config = dict(
    d_model=160,
    n_head=8,
    n_kv_head=8,
    head_dim=32,
    norm_eps=1e-05,
    qk_norm=False,
    init='normal',
    init_std_up=0.0698,
    lr=0.0144,
    beta1=0.95,
    decay_shape='linear',
    doc_mask=False,
)
MLP neurons of a small language model. Each row is named by its layer, matrix (down: output weights) and neuron, and shows model dimensions 0-159. Each number is 128 + 32 x the weight over its row's rms, rounded and kept within 0 to 255. Numbers have three digits each.
A block is one neuron, or neurons of one layer that tend to fire together. After each block is what it responds to, as a language model described it from the Wikipedia text at the highest values.

L5.down63:116108168151086086159088125160019109162216146130111173123097123085137092103113128148092142107154133113171128142111127154142127090062128131125118117135166083103143196145065107166117111123138146096119181186171140074155141106134143192099145081175167107106182122170078083111157178116122149165113084123157128088122119136124108192177087164147137133147161160082159166166148112118061105063092157144160109142129133148150104117135089135151074131134117210120110120141100090113146130128128169
L5.down83:119136162133034175118081126141149073126078177135191133129151104137157143152121162138123154121182100075118153132124095132158139142139139151120086145145103174097135082153133060132080091168122116069110143124109146110201129147155166091174102067123098148113127109133026153155124127157138122098112159109117111110113169135132124140220095193119182117157141072129114154099068194133075178086146105123136102153154111127092183132152140136092138138117097135170096104166117169104144174101086105
L5.down143:183084086163115084154145081158121111114072091131071105168187114091143112110120133153090118103103120128087139191070106165109070157202147082142115162153169126094102183152082102138129164141121132088139132160167119086138197166121082147094150130101160102109151156183140100109099101088146171151114131103123097115079200098133158129179165145127112118165135116146157128157153138138151139109084151134069171158089112101137113162113157094062129167132128174103139176128184148119120165156037110
L5.down172:128098100132118083182093156161149187114114121078128196158120175105139130127129075136085133091169104108130150132135190163103171166182141127112188088085118133137133151149106115093110115154141106135196139093110166143107145094124125128169092152180086142111111118210109117118127143089154099118085133136132171117166164183125120161136121132113052135100097122072103127190095068131132187161077119092089092165108113203167059110172078135152149093140121116114122136135130130103137087046129180
L5.down252:108099107118084071154089139143110138143094085127145142149109193110140107083167085112150123158123183123082155144081124107121144131085116114136129149035160120157163080156072164146130135100154126140091145111114100147147119062078082130193119096164143160176178156177071147118161128108130143168088117111118137140163155114117109174106130126210111106109165154106147126090176154104087139070097107171119165086067086184149139154128122179078125121097176222118130141126147144084167115140134168
L5.down264:134108133010161119107128150142100153119159113046137103161110135123132214130144157082157101160134134186150086088132116167147120060153143098127188153120124088146111131138133131147150130088138189152136120114124146176128120134106147099084164096075146137116149125133137187105176057167144191190087092113123168165139098051088154140112103161129089103130184142071143173096193126125153148116103173123131128144094145092096129140123106147112087141151098158174087101090133135140081091147118090
L5.down525:139160116086080128089120113152087160184110111091107114126108139121144101144133138129145064129139170129165171111112065180095108156146164151100154125132061161151181158139083091092144116138073103150169080190142147129106109120079125151114136141117100150092125097109158171102188190145150122166185149134108159155105163158092088133138056084163130110146135179098136092140090155144159171182119159130115055143159090128141106072075119179096201113147068127132118081103148078108149160143182109
L5.down551:150065116152142153145150125114128110136071126152161176138142114112106093160160127172099107155111143183168193104132113153102143068126142081094157129127102126117082132117094116136105167078101102179118151161115166241083117091116091119178114103148115078139115151134121127118128019146125142096092148115113138181161137138164127177144112135198158085147051125118110162173085157128107135110097185084087149128187105133152149140146136185106086118090122128166139128115172113134052155108086159
Responds to: Mid-word fragments, table separators

L7.down24:111129157131097116102134145101128108135182137117092165133102103098101102104092173113134116165124077134134163082152140160151143131136156124131113152184133203067114117143145133140157054114177111094089045151100148102144116157108066145114127174127141101173149181118163137136095148207105125133119174110200152193063128152077167103098070140106113171148109167132124104060158108081138095074172099131123143102136185130139085157126151124157146139168092170127084185149067156070120102130156133
L7.down35:124094106106178175172130168143090089095124152102088146115065175105162160102190141135138135108124143092062110122092144147127108123132128169090109129148092123145156134203154169118136143085168107116126182155198095099065111022119138115113135098107131138133130170094150150134098133119125143114171139079119115126081113168052152137142087138134147069109095198103082168102132139184108161169178087115159073183095127157132176094119057151129120164102142139161136138185109154131124147145162134
L7.down79:085110141093160161158137140119171206134173119182117137155167162125149155110133132103141103108183148098176174118130128135134032144143090057097052146127202135149098061167135140053102175108119112079128173128154160122103087120129086107125100152133087119152159093101143124142197115107101164174158151144113094111100113056168080098110112095168128151111127150110162180068111142134127166107154185105114113123086113127109112141184108122133118122137074147122152192147126116075094121131116173
L7.down229:133171145128122102087087184138164146112119122138143162120104101118201148097074160108080123162154096090159136179198114161157105081137140087121141127110139064165111114077155144136157087161055142118121155137171136104079204135112150077098113167189072153131134134208112156167120173158092122108103109107119124105111154102141109158108130101133126160102148105132109177138074073101135135139161072088171123070161110091099092115112157123139173104076152134187105096178137175146087110163080150
L7.down396:126135079126090140120142114099162146155110114126066107093105150138108165163129164185070162128110196123155127173120156115114115098120185154097146123168110175083105119071111117095110068142126137098150103187127110120177178112163141170138066124125149197130168147194137110065146137123125125076075113100085125065099110090090146135133175127161122145133199118101099166194079119117131126104096144113164133127120117110104174121193141179161132118135090144141101181053177089125069127158112169
L7.down487:092112182138083087088170058141178171158142169168124131117133125203132094134202153102169163097118140123178077071106113124177120170136134169119150130082121180102122176150133134122139164083106172080138195115154139104086081180172109103148125156132169118123133165116105196118148166142109084115158142098113152139129102147126108116073096110183127091131121085126120118107111112137135122161159070119101121166117100083104093217127114131117093079104116123171138112146117113050078097141172171
L7.down555:097114093106150160100136160159131071138132121146124152026077131119122161160103121156039139082032123111115190108134111194161117105161096147131161082125127156152105105171106104162124150130147149129106102140185144160134127158135125155183121177109160169126088095108087165145185156104099115137115138140120127106118098119074130075130064143238142169086161135113128091148172143163088128164169107066148126109095106129148148124166140147190122114105104141112136084156140139111090132174079146
L7.down607:126110141103136151144117153111095183091098104162126115084104145141127139057054175102105082147122121098110094163082109126174072124097122195096122174084157119125144132112108103122163084102154171124143113188163148120120150074126154127147198119094198126092159147118178104127113152145089112149153114171159077092069139150153152140195149178156143129141176115156058119135227106142120106130150112108163140133118147145130066124091138121213147123087145136119083115127093084105135095139063166
Responds to: Numeric value onset

L7.down6:152105141093082124170127174103117120118145173140091110111139157151142129068158059112160099149110164060124148177168091139097143135150148150138113183077127119077149136096125167159112106153179151117101144162123098088135144088163113115091068187151128097191202144136107127135187084106108116108183130165146108052099156147098129193126104134159124155161086108098116152132134108131090129086138150136141117134209085196189134110175134117060091139144121099123121095099067182081111132109162123
L7.down196:125137071137099135177074157124118149155161072106137132080112148157128138141108077102091099140148069098056173142039111126121161131139163094137103157073145182133123110149046135114118117110113143152078150145070120090102137110115115153195131132137103102147157180175134113121108068101140195170132126134109142137161128095136118139205200120115145120127133119183148126122170122144106151116144165126215143034131114087090119107098177169126138178130143149110160080142109074135166137154159132
L7.down197:164046092156037134132113134107103157095144022151066139117182096134105183094147140141168122090143089116180101137148107149094093120117138141115105129163099128185121095159173074123129157139132107105096120134158125150122062132140103127075131165168055122143063176140157163170158141093143125159125143146116119226158132159135165117098125124087135154091153092133131115104108138104131145159136137125109110133160058133159144163174112166129217122143126098103105114167138189130115081127123090
L7.down341:125117147182118111148138141113138146115185137119077112118117100082141099193150163141086140122121161110128128172137091132150124053151088150164068132091143095078102187199142098097083123158146149089152194144107202101193180101149073104131109140111143112120096114110105123129161056140093101111136094140150124099134116131103093167109115123185118169155153127168098174079114068178186116106165118080147157145132158115152128137052172135062110155106088166149130130097118137108147126131177198
L7.down494:130055174144158164119123171119153082172177147125035100098103156152176100086168166147148062140088105125099131122149197050069095145150092115078191113115080159130104180152101169108110156114121114126128110108152113146150139125103144130111167150104137167114141134207131120138149116129144143165090080134121127129168126143097098115148075129137125095119106123074130138175154188109150148075184152114182141133118076131128157129056120091144104075146156065157153154156111177141156171100106107
L7.down508:141169146158123073111082149127167174205106089153099171139117155094112115129122126085132146175116132144139112077112147131136137076148075104145140174166082211133118163153107121145161095125123068108114135131100151127138175150137163090163088125133121121112179109163091142145133096148160119144120092102086142086134215114136128135135126076055137238138118065125113136159068147135137099141062173114106133048081166154069143167134168089117139157157154075113121101143157103151116158121111105
L7.down534:170135121097126177162123120119100088097142097067077116143114189156095158117117132117096172167192132104128138206195002096106112098108105103138141085170153084106108140129149117135163143146158107126126134097108122147110151126120162170134175143161188122172131118146137105134130101177112133135034135143115152125084149085170148182143135106134072113119133174164118119116106127087053137085197149155086162064148120147138103090129142166053140156113105120153128076139161142112161128118117147
L7.down574:122133170119165168129106127117068169124172101073155114053174107179168122114131144153098082136159162086163171126150107154134192139097149169120114180129108063112111142176092175106136131118166156086126143136143101067066123082146182169157163089087173121151078162113141099131130102139171079137138096066146111178159107173153141135089094137146110085101133170141100115119118204082126163107117128092192145131085115091144090120135132158109109146102137195154105116078090094164100145148072127
Responds to: Noun-ending word pieces

L5.down2:161106160112136093092156123142127149145158141158126124077116124135095153177074144199190125141162132149129115152112105141146110157109160079122105123152151120092092106121180133140085118161180097081133117161096130138107142120177138097114116148100103083193167131119171153149147083067083084093127110092096121098083114159172096046180166154105111114081120116175116112149151156172157072161164098139188086101176099142114180177113144096185130165118125054097122069063121164115119110145170174
L5.down9:175131147152187131143158158085109070158133060163114110137178171095164129097111133130088154179186117134172105204133088089104078101120118110147123058115138129116135130098147092133076094088090217110164107161092157064150173160110134133114108151141152171090158121157158144087068147139126149105149051179080136087124133176131155125129163076079168088122127136126170133104109086167134107118144117091089117203133162146122157146104126053158126148175165097149116147148135124127101135111136120
L5.down162:141111151194189089109194149080147104140114141149073100134156101059134122119128182115197178143106144113129124069118161115129113106115089184099113099183093083120085122149114165166169178180056150099125117156100109125134105093174169170094122180141107115154153138102133112170073142151132129129174079124142125114132170093210097127134132164066169156131091104141168199083156060134123126113087092130091107133124194098142148084130112135088122113121137123148156098159076107145149125152117105
L5.down328:109076168114111132151148134062136115119104122080147179173081103070168131096163044099165079115129158139143152147109167177140138179127152120119131153155164134108071077092185102117140130163072149144134115116109118090108076127141166081064123071219142130150130114100219142156140098114142120076127128162109126163093139099110121133164146091205116107136142162111160153146136173152184084163142095117092141110117097151101129132171119145162079125103136201106104126114154089079171110134107131
L5.down349:142123094122098140129182163130155121092091077148141100175115152098137134096107175157176163091151081125194118096151080137144127127135113124148151096134098207116122171114152145155176156167167178118185112126144150096141120127189074045173118138123175056097131175113122159115123169107114107098140101091124061184130106110094149092139115147139073166094133139170133138134152137119103088104137069197137094167135133133121096128141125092089141190149167071092064089185118166108095129079112117
L5.down461:158133129126166105145145125109194116076106124066100088097141119091135118149147082120129148111117123104064101136174127114111131134139141216097173159128120138194121083150162184148153140183073062125113161122129145099117120087134097112146182180080177138093062128139090081118124124067128134106141121092177159127143038128146161131109120103155174102130114162125117171075111150144148173167084095132113144096087131095047118138129129182097088137177115166136137153108081141144152191165156173
L5.down522:180105186113139156093130131132119099124113129142082101110069084164109129136103119160111112174148167110081101148024133136118143184183150155135138049177113104158206129129097110160093121130089149111111174184104160106097081154084122146124135129129061162115156095113173118151191142135161134134153111118047169151123139163115114140076138157129193092067147111106151128144115085145131137131131079143166120094116085165141085169136188101139194090133146103129149151088113071104121116124152181
L5.down588:143162094094119175099185111059149105161118123126152120097067072179138084137091171134112091157125126151095128121131137161131096167139154140104131100176096137100053116088128145209114149104137092138150119164115140140143125162127144136129147123168121108156162081092101198152079129154099162216137169159091139165143053177122121163142123114061099141129118166121140110081105099105140105185121113139107068154142100126118159162124134139097178197092169103122130053095126139145052182105132137
Responds to: University "of" phrases

L3.down158:134150165127133169135116175131075159090158140134101067107096115128122138150177054158090148116120170100116145122154152145175181111078119182124180086116117216106120154208153162109129119078126117098076109195128139135178138106180128092089113106102089116119117189056148089096145120080146114155098145087050120097087110159101150144144146117117135105126115118090161130123044082105116125121153134135198118156123155203117093133157103119144119113136150115149100166113089174106120143140148190
Responds to: Word-start fragments and dashes

L7.down39:145187094125144097077153151123106094148109110115158108146131117216136125137157114088139123127089150153120128163130189174139127118137160176150161119083115128150130132145134142167147103085039162243076162069119081075106145128101102113133101105128079132085075139091155072102140117105089094135136146148159112121093120120133115103147180114204151114105153157176107108146108107100072158115135141105130110103127194184143207118092083146132156110166091127170108106139140186130192114099103146
L7.down52:110190154146101094104111152156105135141093076123092106103102133110158126140108139136080134125159122103187127092078215110135128101152114177095157098149119112131140147192172187140099145116076162132094122134069099157161093190110095088115081146103115152146163131129135113123132179117121111124164127130151138085158103101090086125099131108135134096166087190124161066148118076101137173152180054149135157177128097172107081157128108167155162121164102156091140162216142145050128117113080188
L7.down221:135138191161141145125165146127171086149111117083158093098137163112163151060106122130092143128086172146146105144173113146199125121087089172119183090145133146097115163084154135179092133121109161080174119182100135137080089111065195147171077170098110131031125142128142157172130140097062103117164148125126155153113142095142111139109137094172160151108077131166146145096149181117111115124140146136139114122125119132125096097056055116171141074122148113155118212136134120074138091102129183
L7.down331:140179159088085044105102142127191150177147142155133153186123059124199154114182154148145109124130072107114136130118152128114181125149152113135100150119149062185087150145122163136126154132176179171119096106110097147120143097122095122136118148112160123075142113126166126124117100094110148119157063122135090143116133116134167138128155102164158151127147126120106150167087178114127167039072140144154128124210186094124089133087162133085099141116147163085070125087091064116098161128052086
L7.down351:150167124138053137093106145138120154130106116121079193142139171167135135160197172067115101130149091145141099090098091129103145144115182106144144128173061118135166107117078096161126133117120191101137125156096151130147145125106169105138054118103140203099153101135060140074179113133110149125127136127065167138068191111148172159147066120098132123085103149139150136147138138132078174099146083119145037145127121051182089101163155137102134121109153178105134149136151151107122163118180161
L7.down356:124116121213131140132081154120120104129111216114179159068116174114143113132057111131086162153187081152124088087113145103122107093112114104178149178128100128094077095075125123217189103154185104141100147134150064103090119154156061119170106112112163143096088173131142122154085094055143113077155164119071130164134112116206115124117165129136112129107138185131121129198118092119146080163150149182158119140126142119131132138120122122161140102117152125168133159098144105143077155115143105
L7.down526:111181101173125130152155178073126111133141105182123106171150066124115144161118092068195141136201067144107107086131088076169118104151132096121080130069124142138149134137149124105085167178201111138184227121182180159138153114137110142127134147156183071078113147088157128126125141065126149119133080155165117088143103099131113169150078140142100139125146127139096123131138128099110158153148122074185125111142086173090104129117136135131105102167173154110090100120059115135183132081099103
L7.down570:125110175130134236148134121111160078093116113093083069154168105154123143115127134189169146153078117181094118132167129089133121019134178142141162119095140172141149146099114074182088122066078160137172170117176119063104117103136161073122079111166187140117126162109132099073102120106091137172137127140087126146147157091136153180145115126157171189089168118099133098103142090161139135131099142120145134104109149153125138093103123087071129168076152141092136163131129105120081160114154106
Responds to: Year digits after century

L5.down111:168138115080089146082093121104149063085186133136129113081124120131194141081124114123095132091142137144163112058167096117093166101151099132115161137119111142114092130128100151181095129142073108105092151148140158112144105101119157067111124148152084171125148118116169111120131139187186077141127112102179148220173071142164182144160056123115117139147108138201158071137185140113061123142197118103159117099151077127125088103139150188172087134166150108119127108130086180133121150149114106
L5.down192:115134105134113132107051139191183144138112160186121189097157141116111086097166140172092170129131129103124119168146130058158097091116138102094169155083136078165141116087074139186147116136132112126140143151124138144238094133113158115205069106085124116097176150130155134136118221152133103118122077118173082051117171088116137132130128134180113137129101134134140154147102151101101144122138168144140101130204139135047112151126120059120180098098136122103105110091124124146114129087130142
L5.down230:132101137169098123083041110102086058176114121091045140153102159184129206130177160092161178140126135104142128138141104153182091085104127160150162144136120141121109158169119141067106201089133148150117158145072131121141140150132171136096065162130177123108105176131165142098131177124087162142112150106112203114132162153091142104090123129136171112148083148086122190112054108144087151146166093129110089110127098142097097134114119157139076144160129134110077153136173107106086085176145134
L5.down347:134095096121178133122101118083100152107165118202165104095164143138098109141091158129156134109132072127128125124127167101126075113164137112163108089117109166137166135149180142125085122069131161159145126140140104109127189099142159062077156164153112048152176169191153143150083166093146096170081178129090134096118117110180151103178173140162153168145123085064140092164142117116102148125130167147129104139142124117115130042134077183130106151129133091117053150133051096178091083150156127
L5.down362:121102131177108168110130139102109155080142152141099135140127148151093191112165220037140113140186075166123114127132167132113079137125124100121117120138169106139109116189128065111128120153129150133189148133132150112167159142096086137089108147072163137113101055148146136157075212106219098068076151123079175112129132109130127140141096074141086102103079150166107202206126126109138175143091162142111124118171160134110155127113140145106139108100090109150134099110125131102156128071129094
L5.down394:127154110102133132080105142129053188080103132127087147161177110129149147146164124074139049187113195090118120106117115094162116161148158138162107151159134105154102122136105067071072147118120126140196145118191120135168142083109090121136152113164145153077114111056159186149105183103182076132071172107179197117081147173104174107160080186159082132072138126128139114138060131133102132142123149111118132102164132097087123132143146092147170097123129089107144112105128129148112127151153172
L5.down513:113155140139065127132090201046120161104113134091123167148183129098200137158143113085071131147091142168154107093077099113193131146137146137166117161166127113142139107115107110152152129099150122172122127084119104091141122153103112094106136093131160124156102104112122144127084102168089148166115181199126169143139086105143091115096051132138123137132139134127087134161120175127110147140107136233123115121135164131151164154168056103067083171151058180120186174086146102117149090144094087
L5.down595:164167140118129150113120092130110140108207105121095164114099129130192111076088198133137114160081155135107067123145072156164061072184125086155147117154099187234146135151218111133087180147151097097096117130147131134087135107155149092105098184099112133101148162084139153092122147118122082073139090117130149122087119144143141095125138107136117088167148129146138100128126058147108084122142110171208127128102116150151115165104112117140161096126125124127158130088179118128093196113190121
Responds to: Score separators after numbers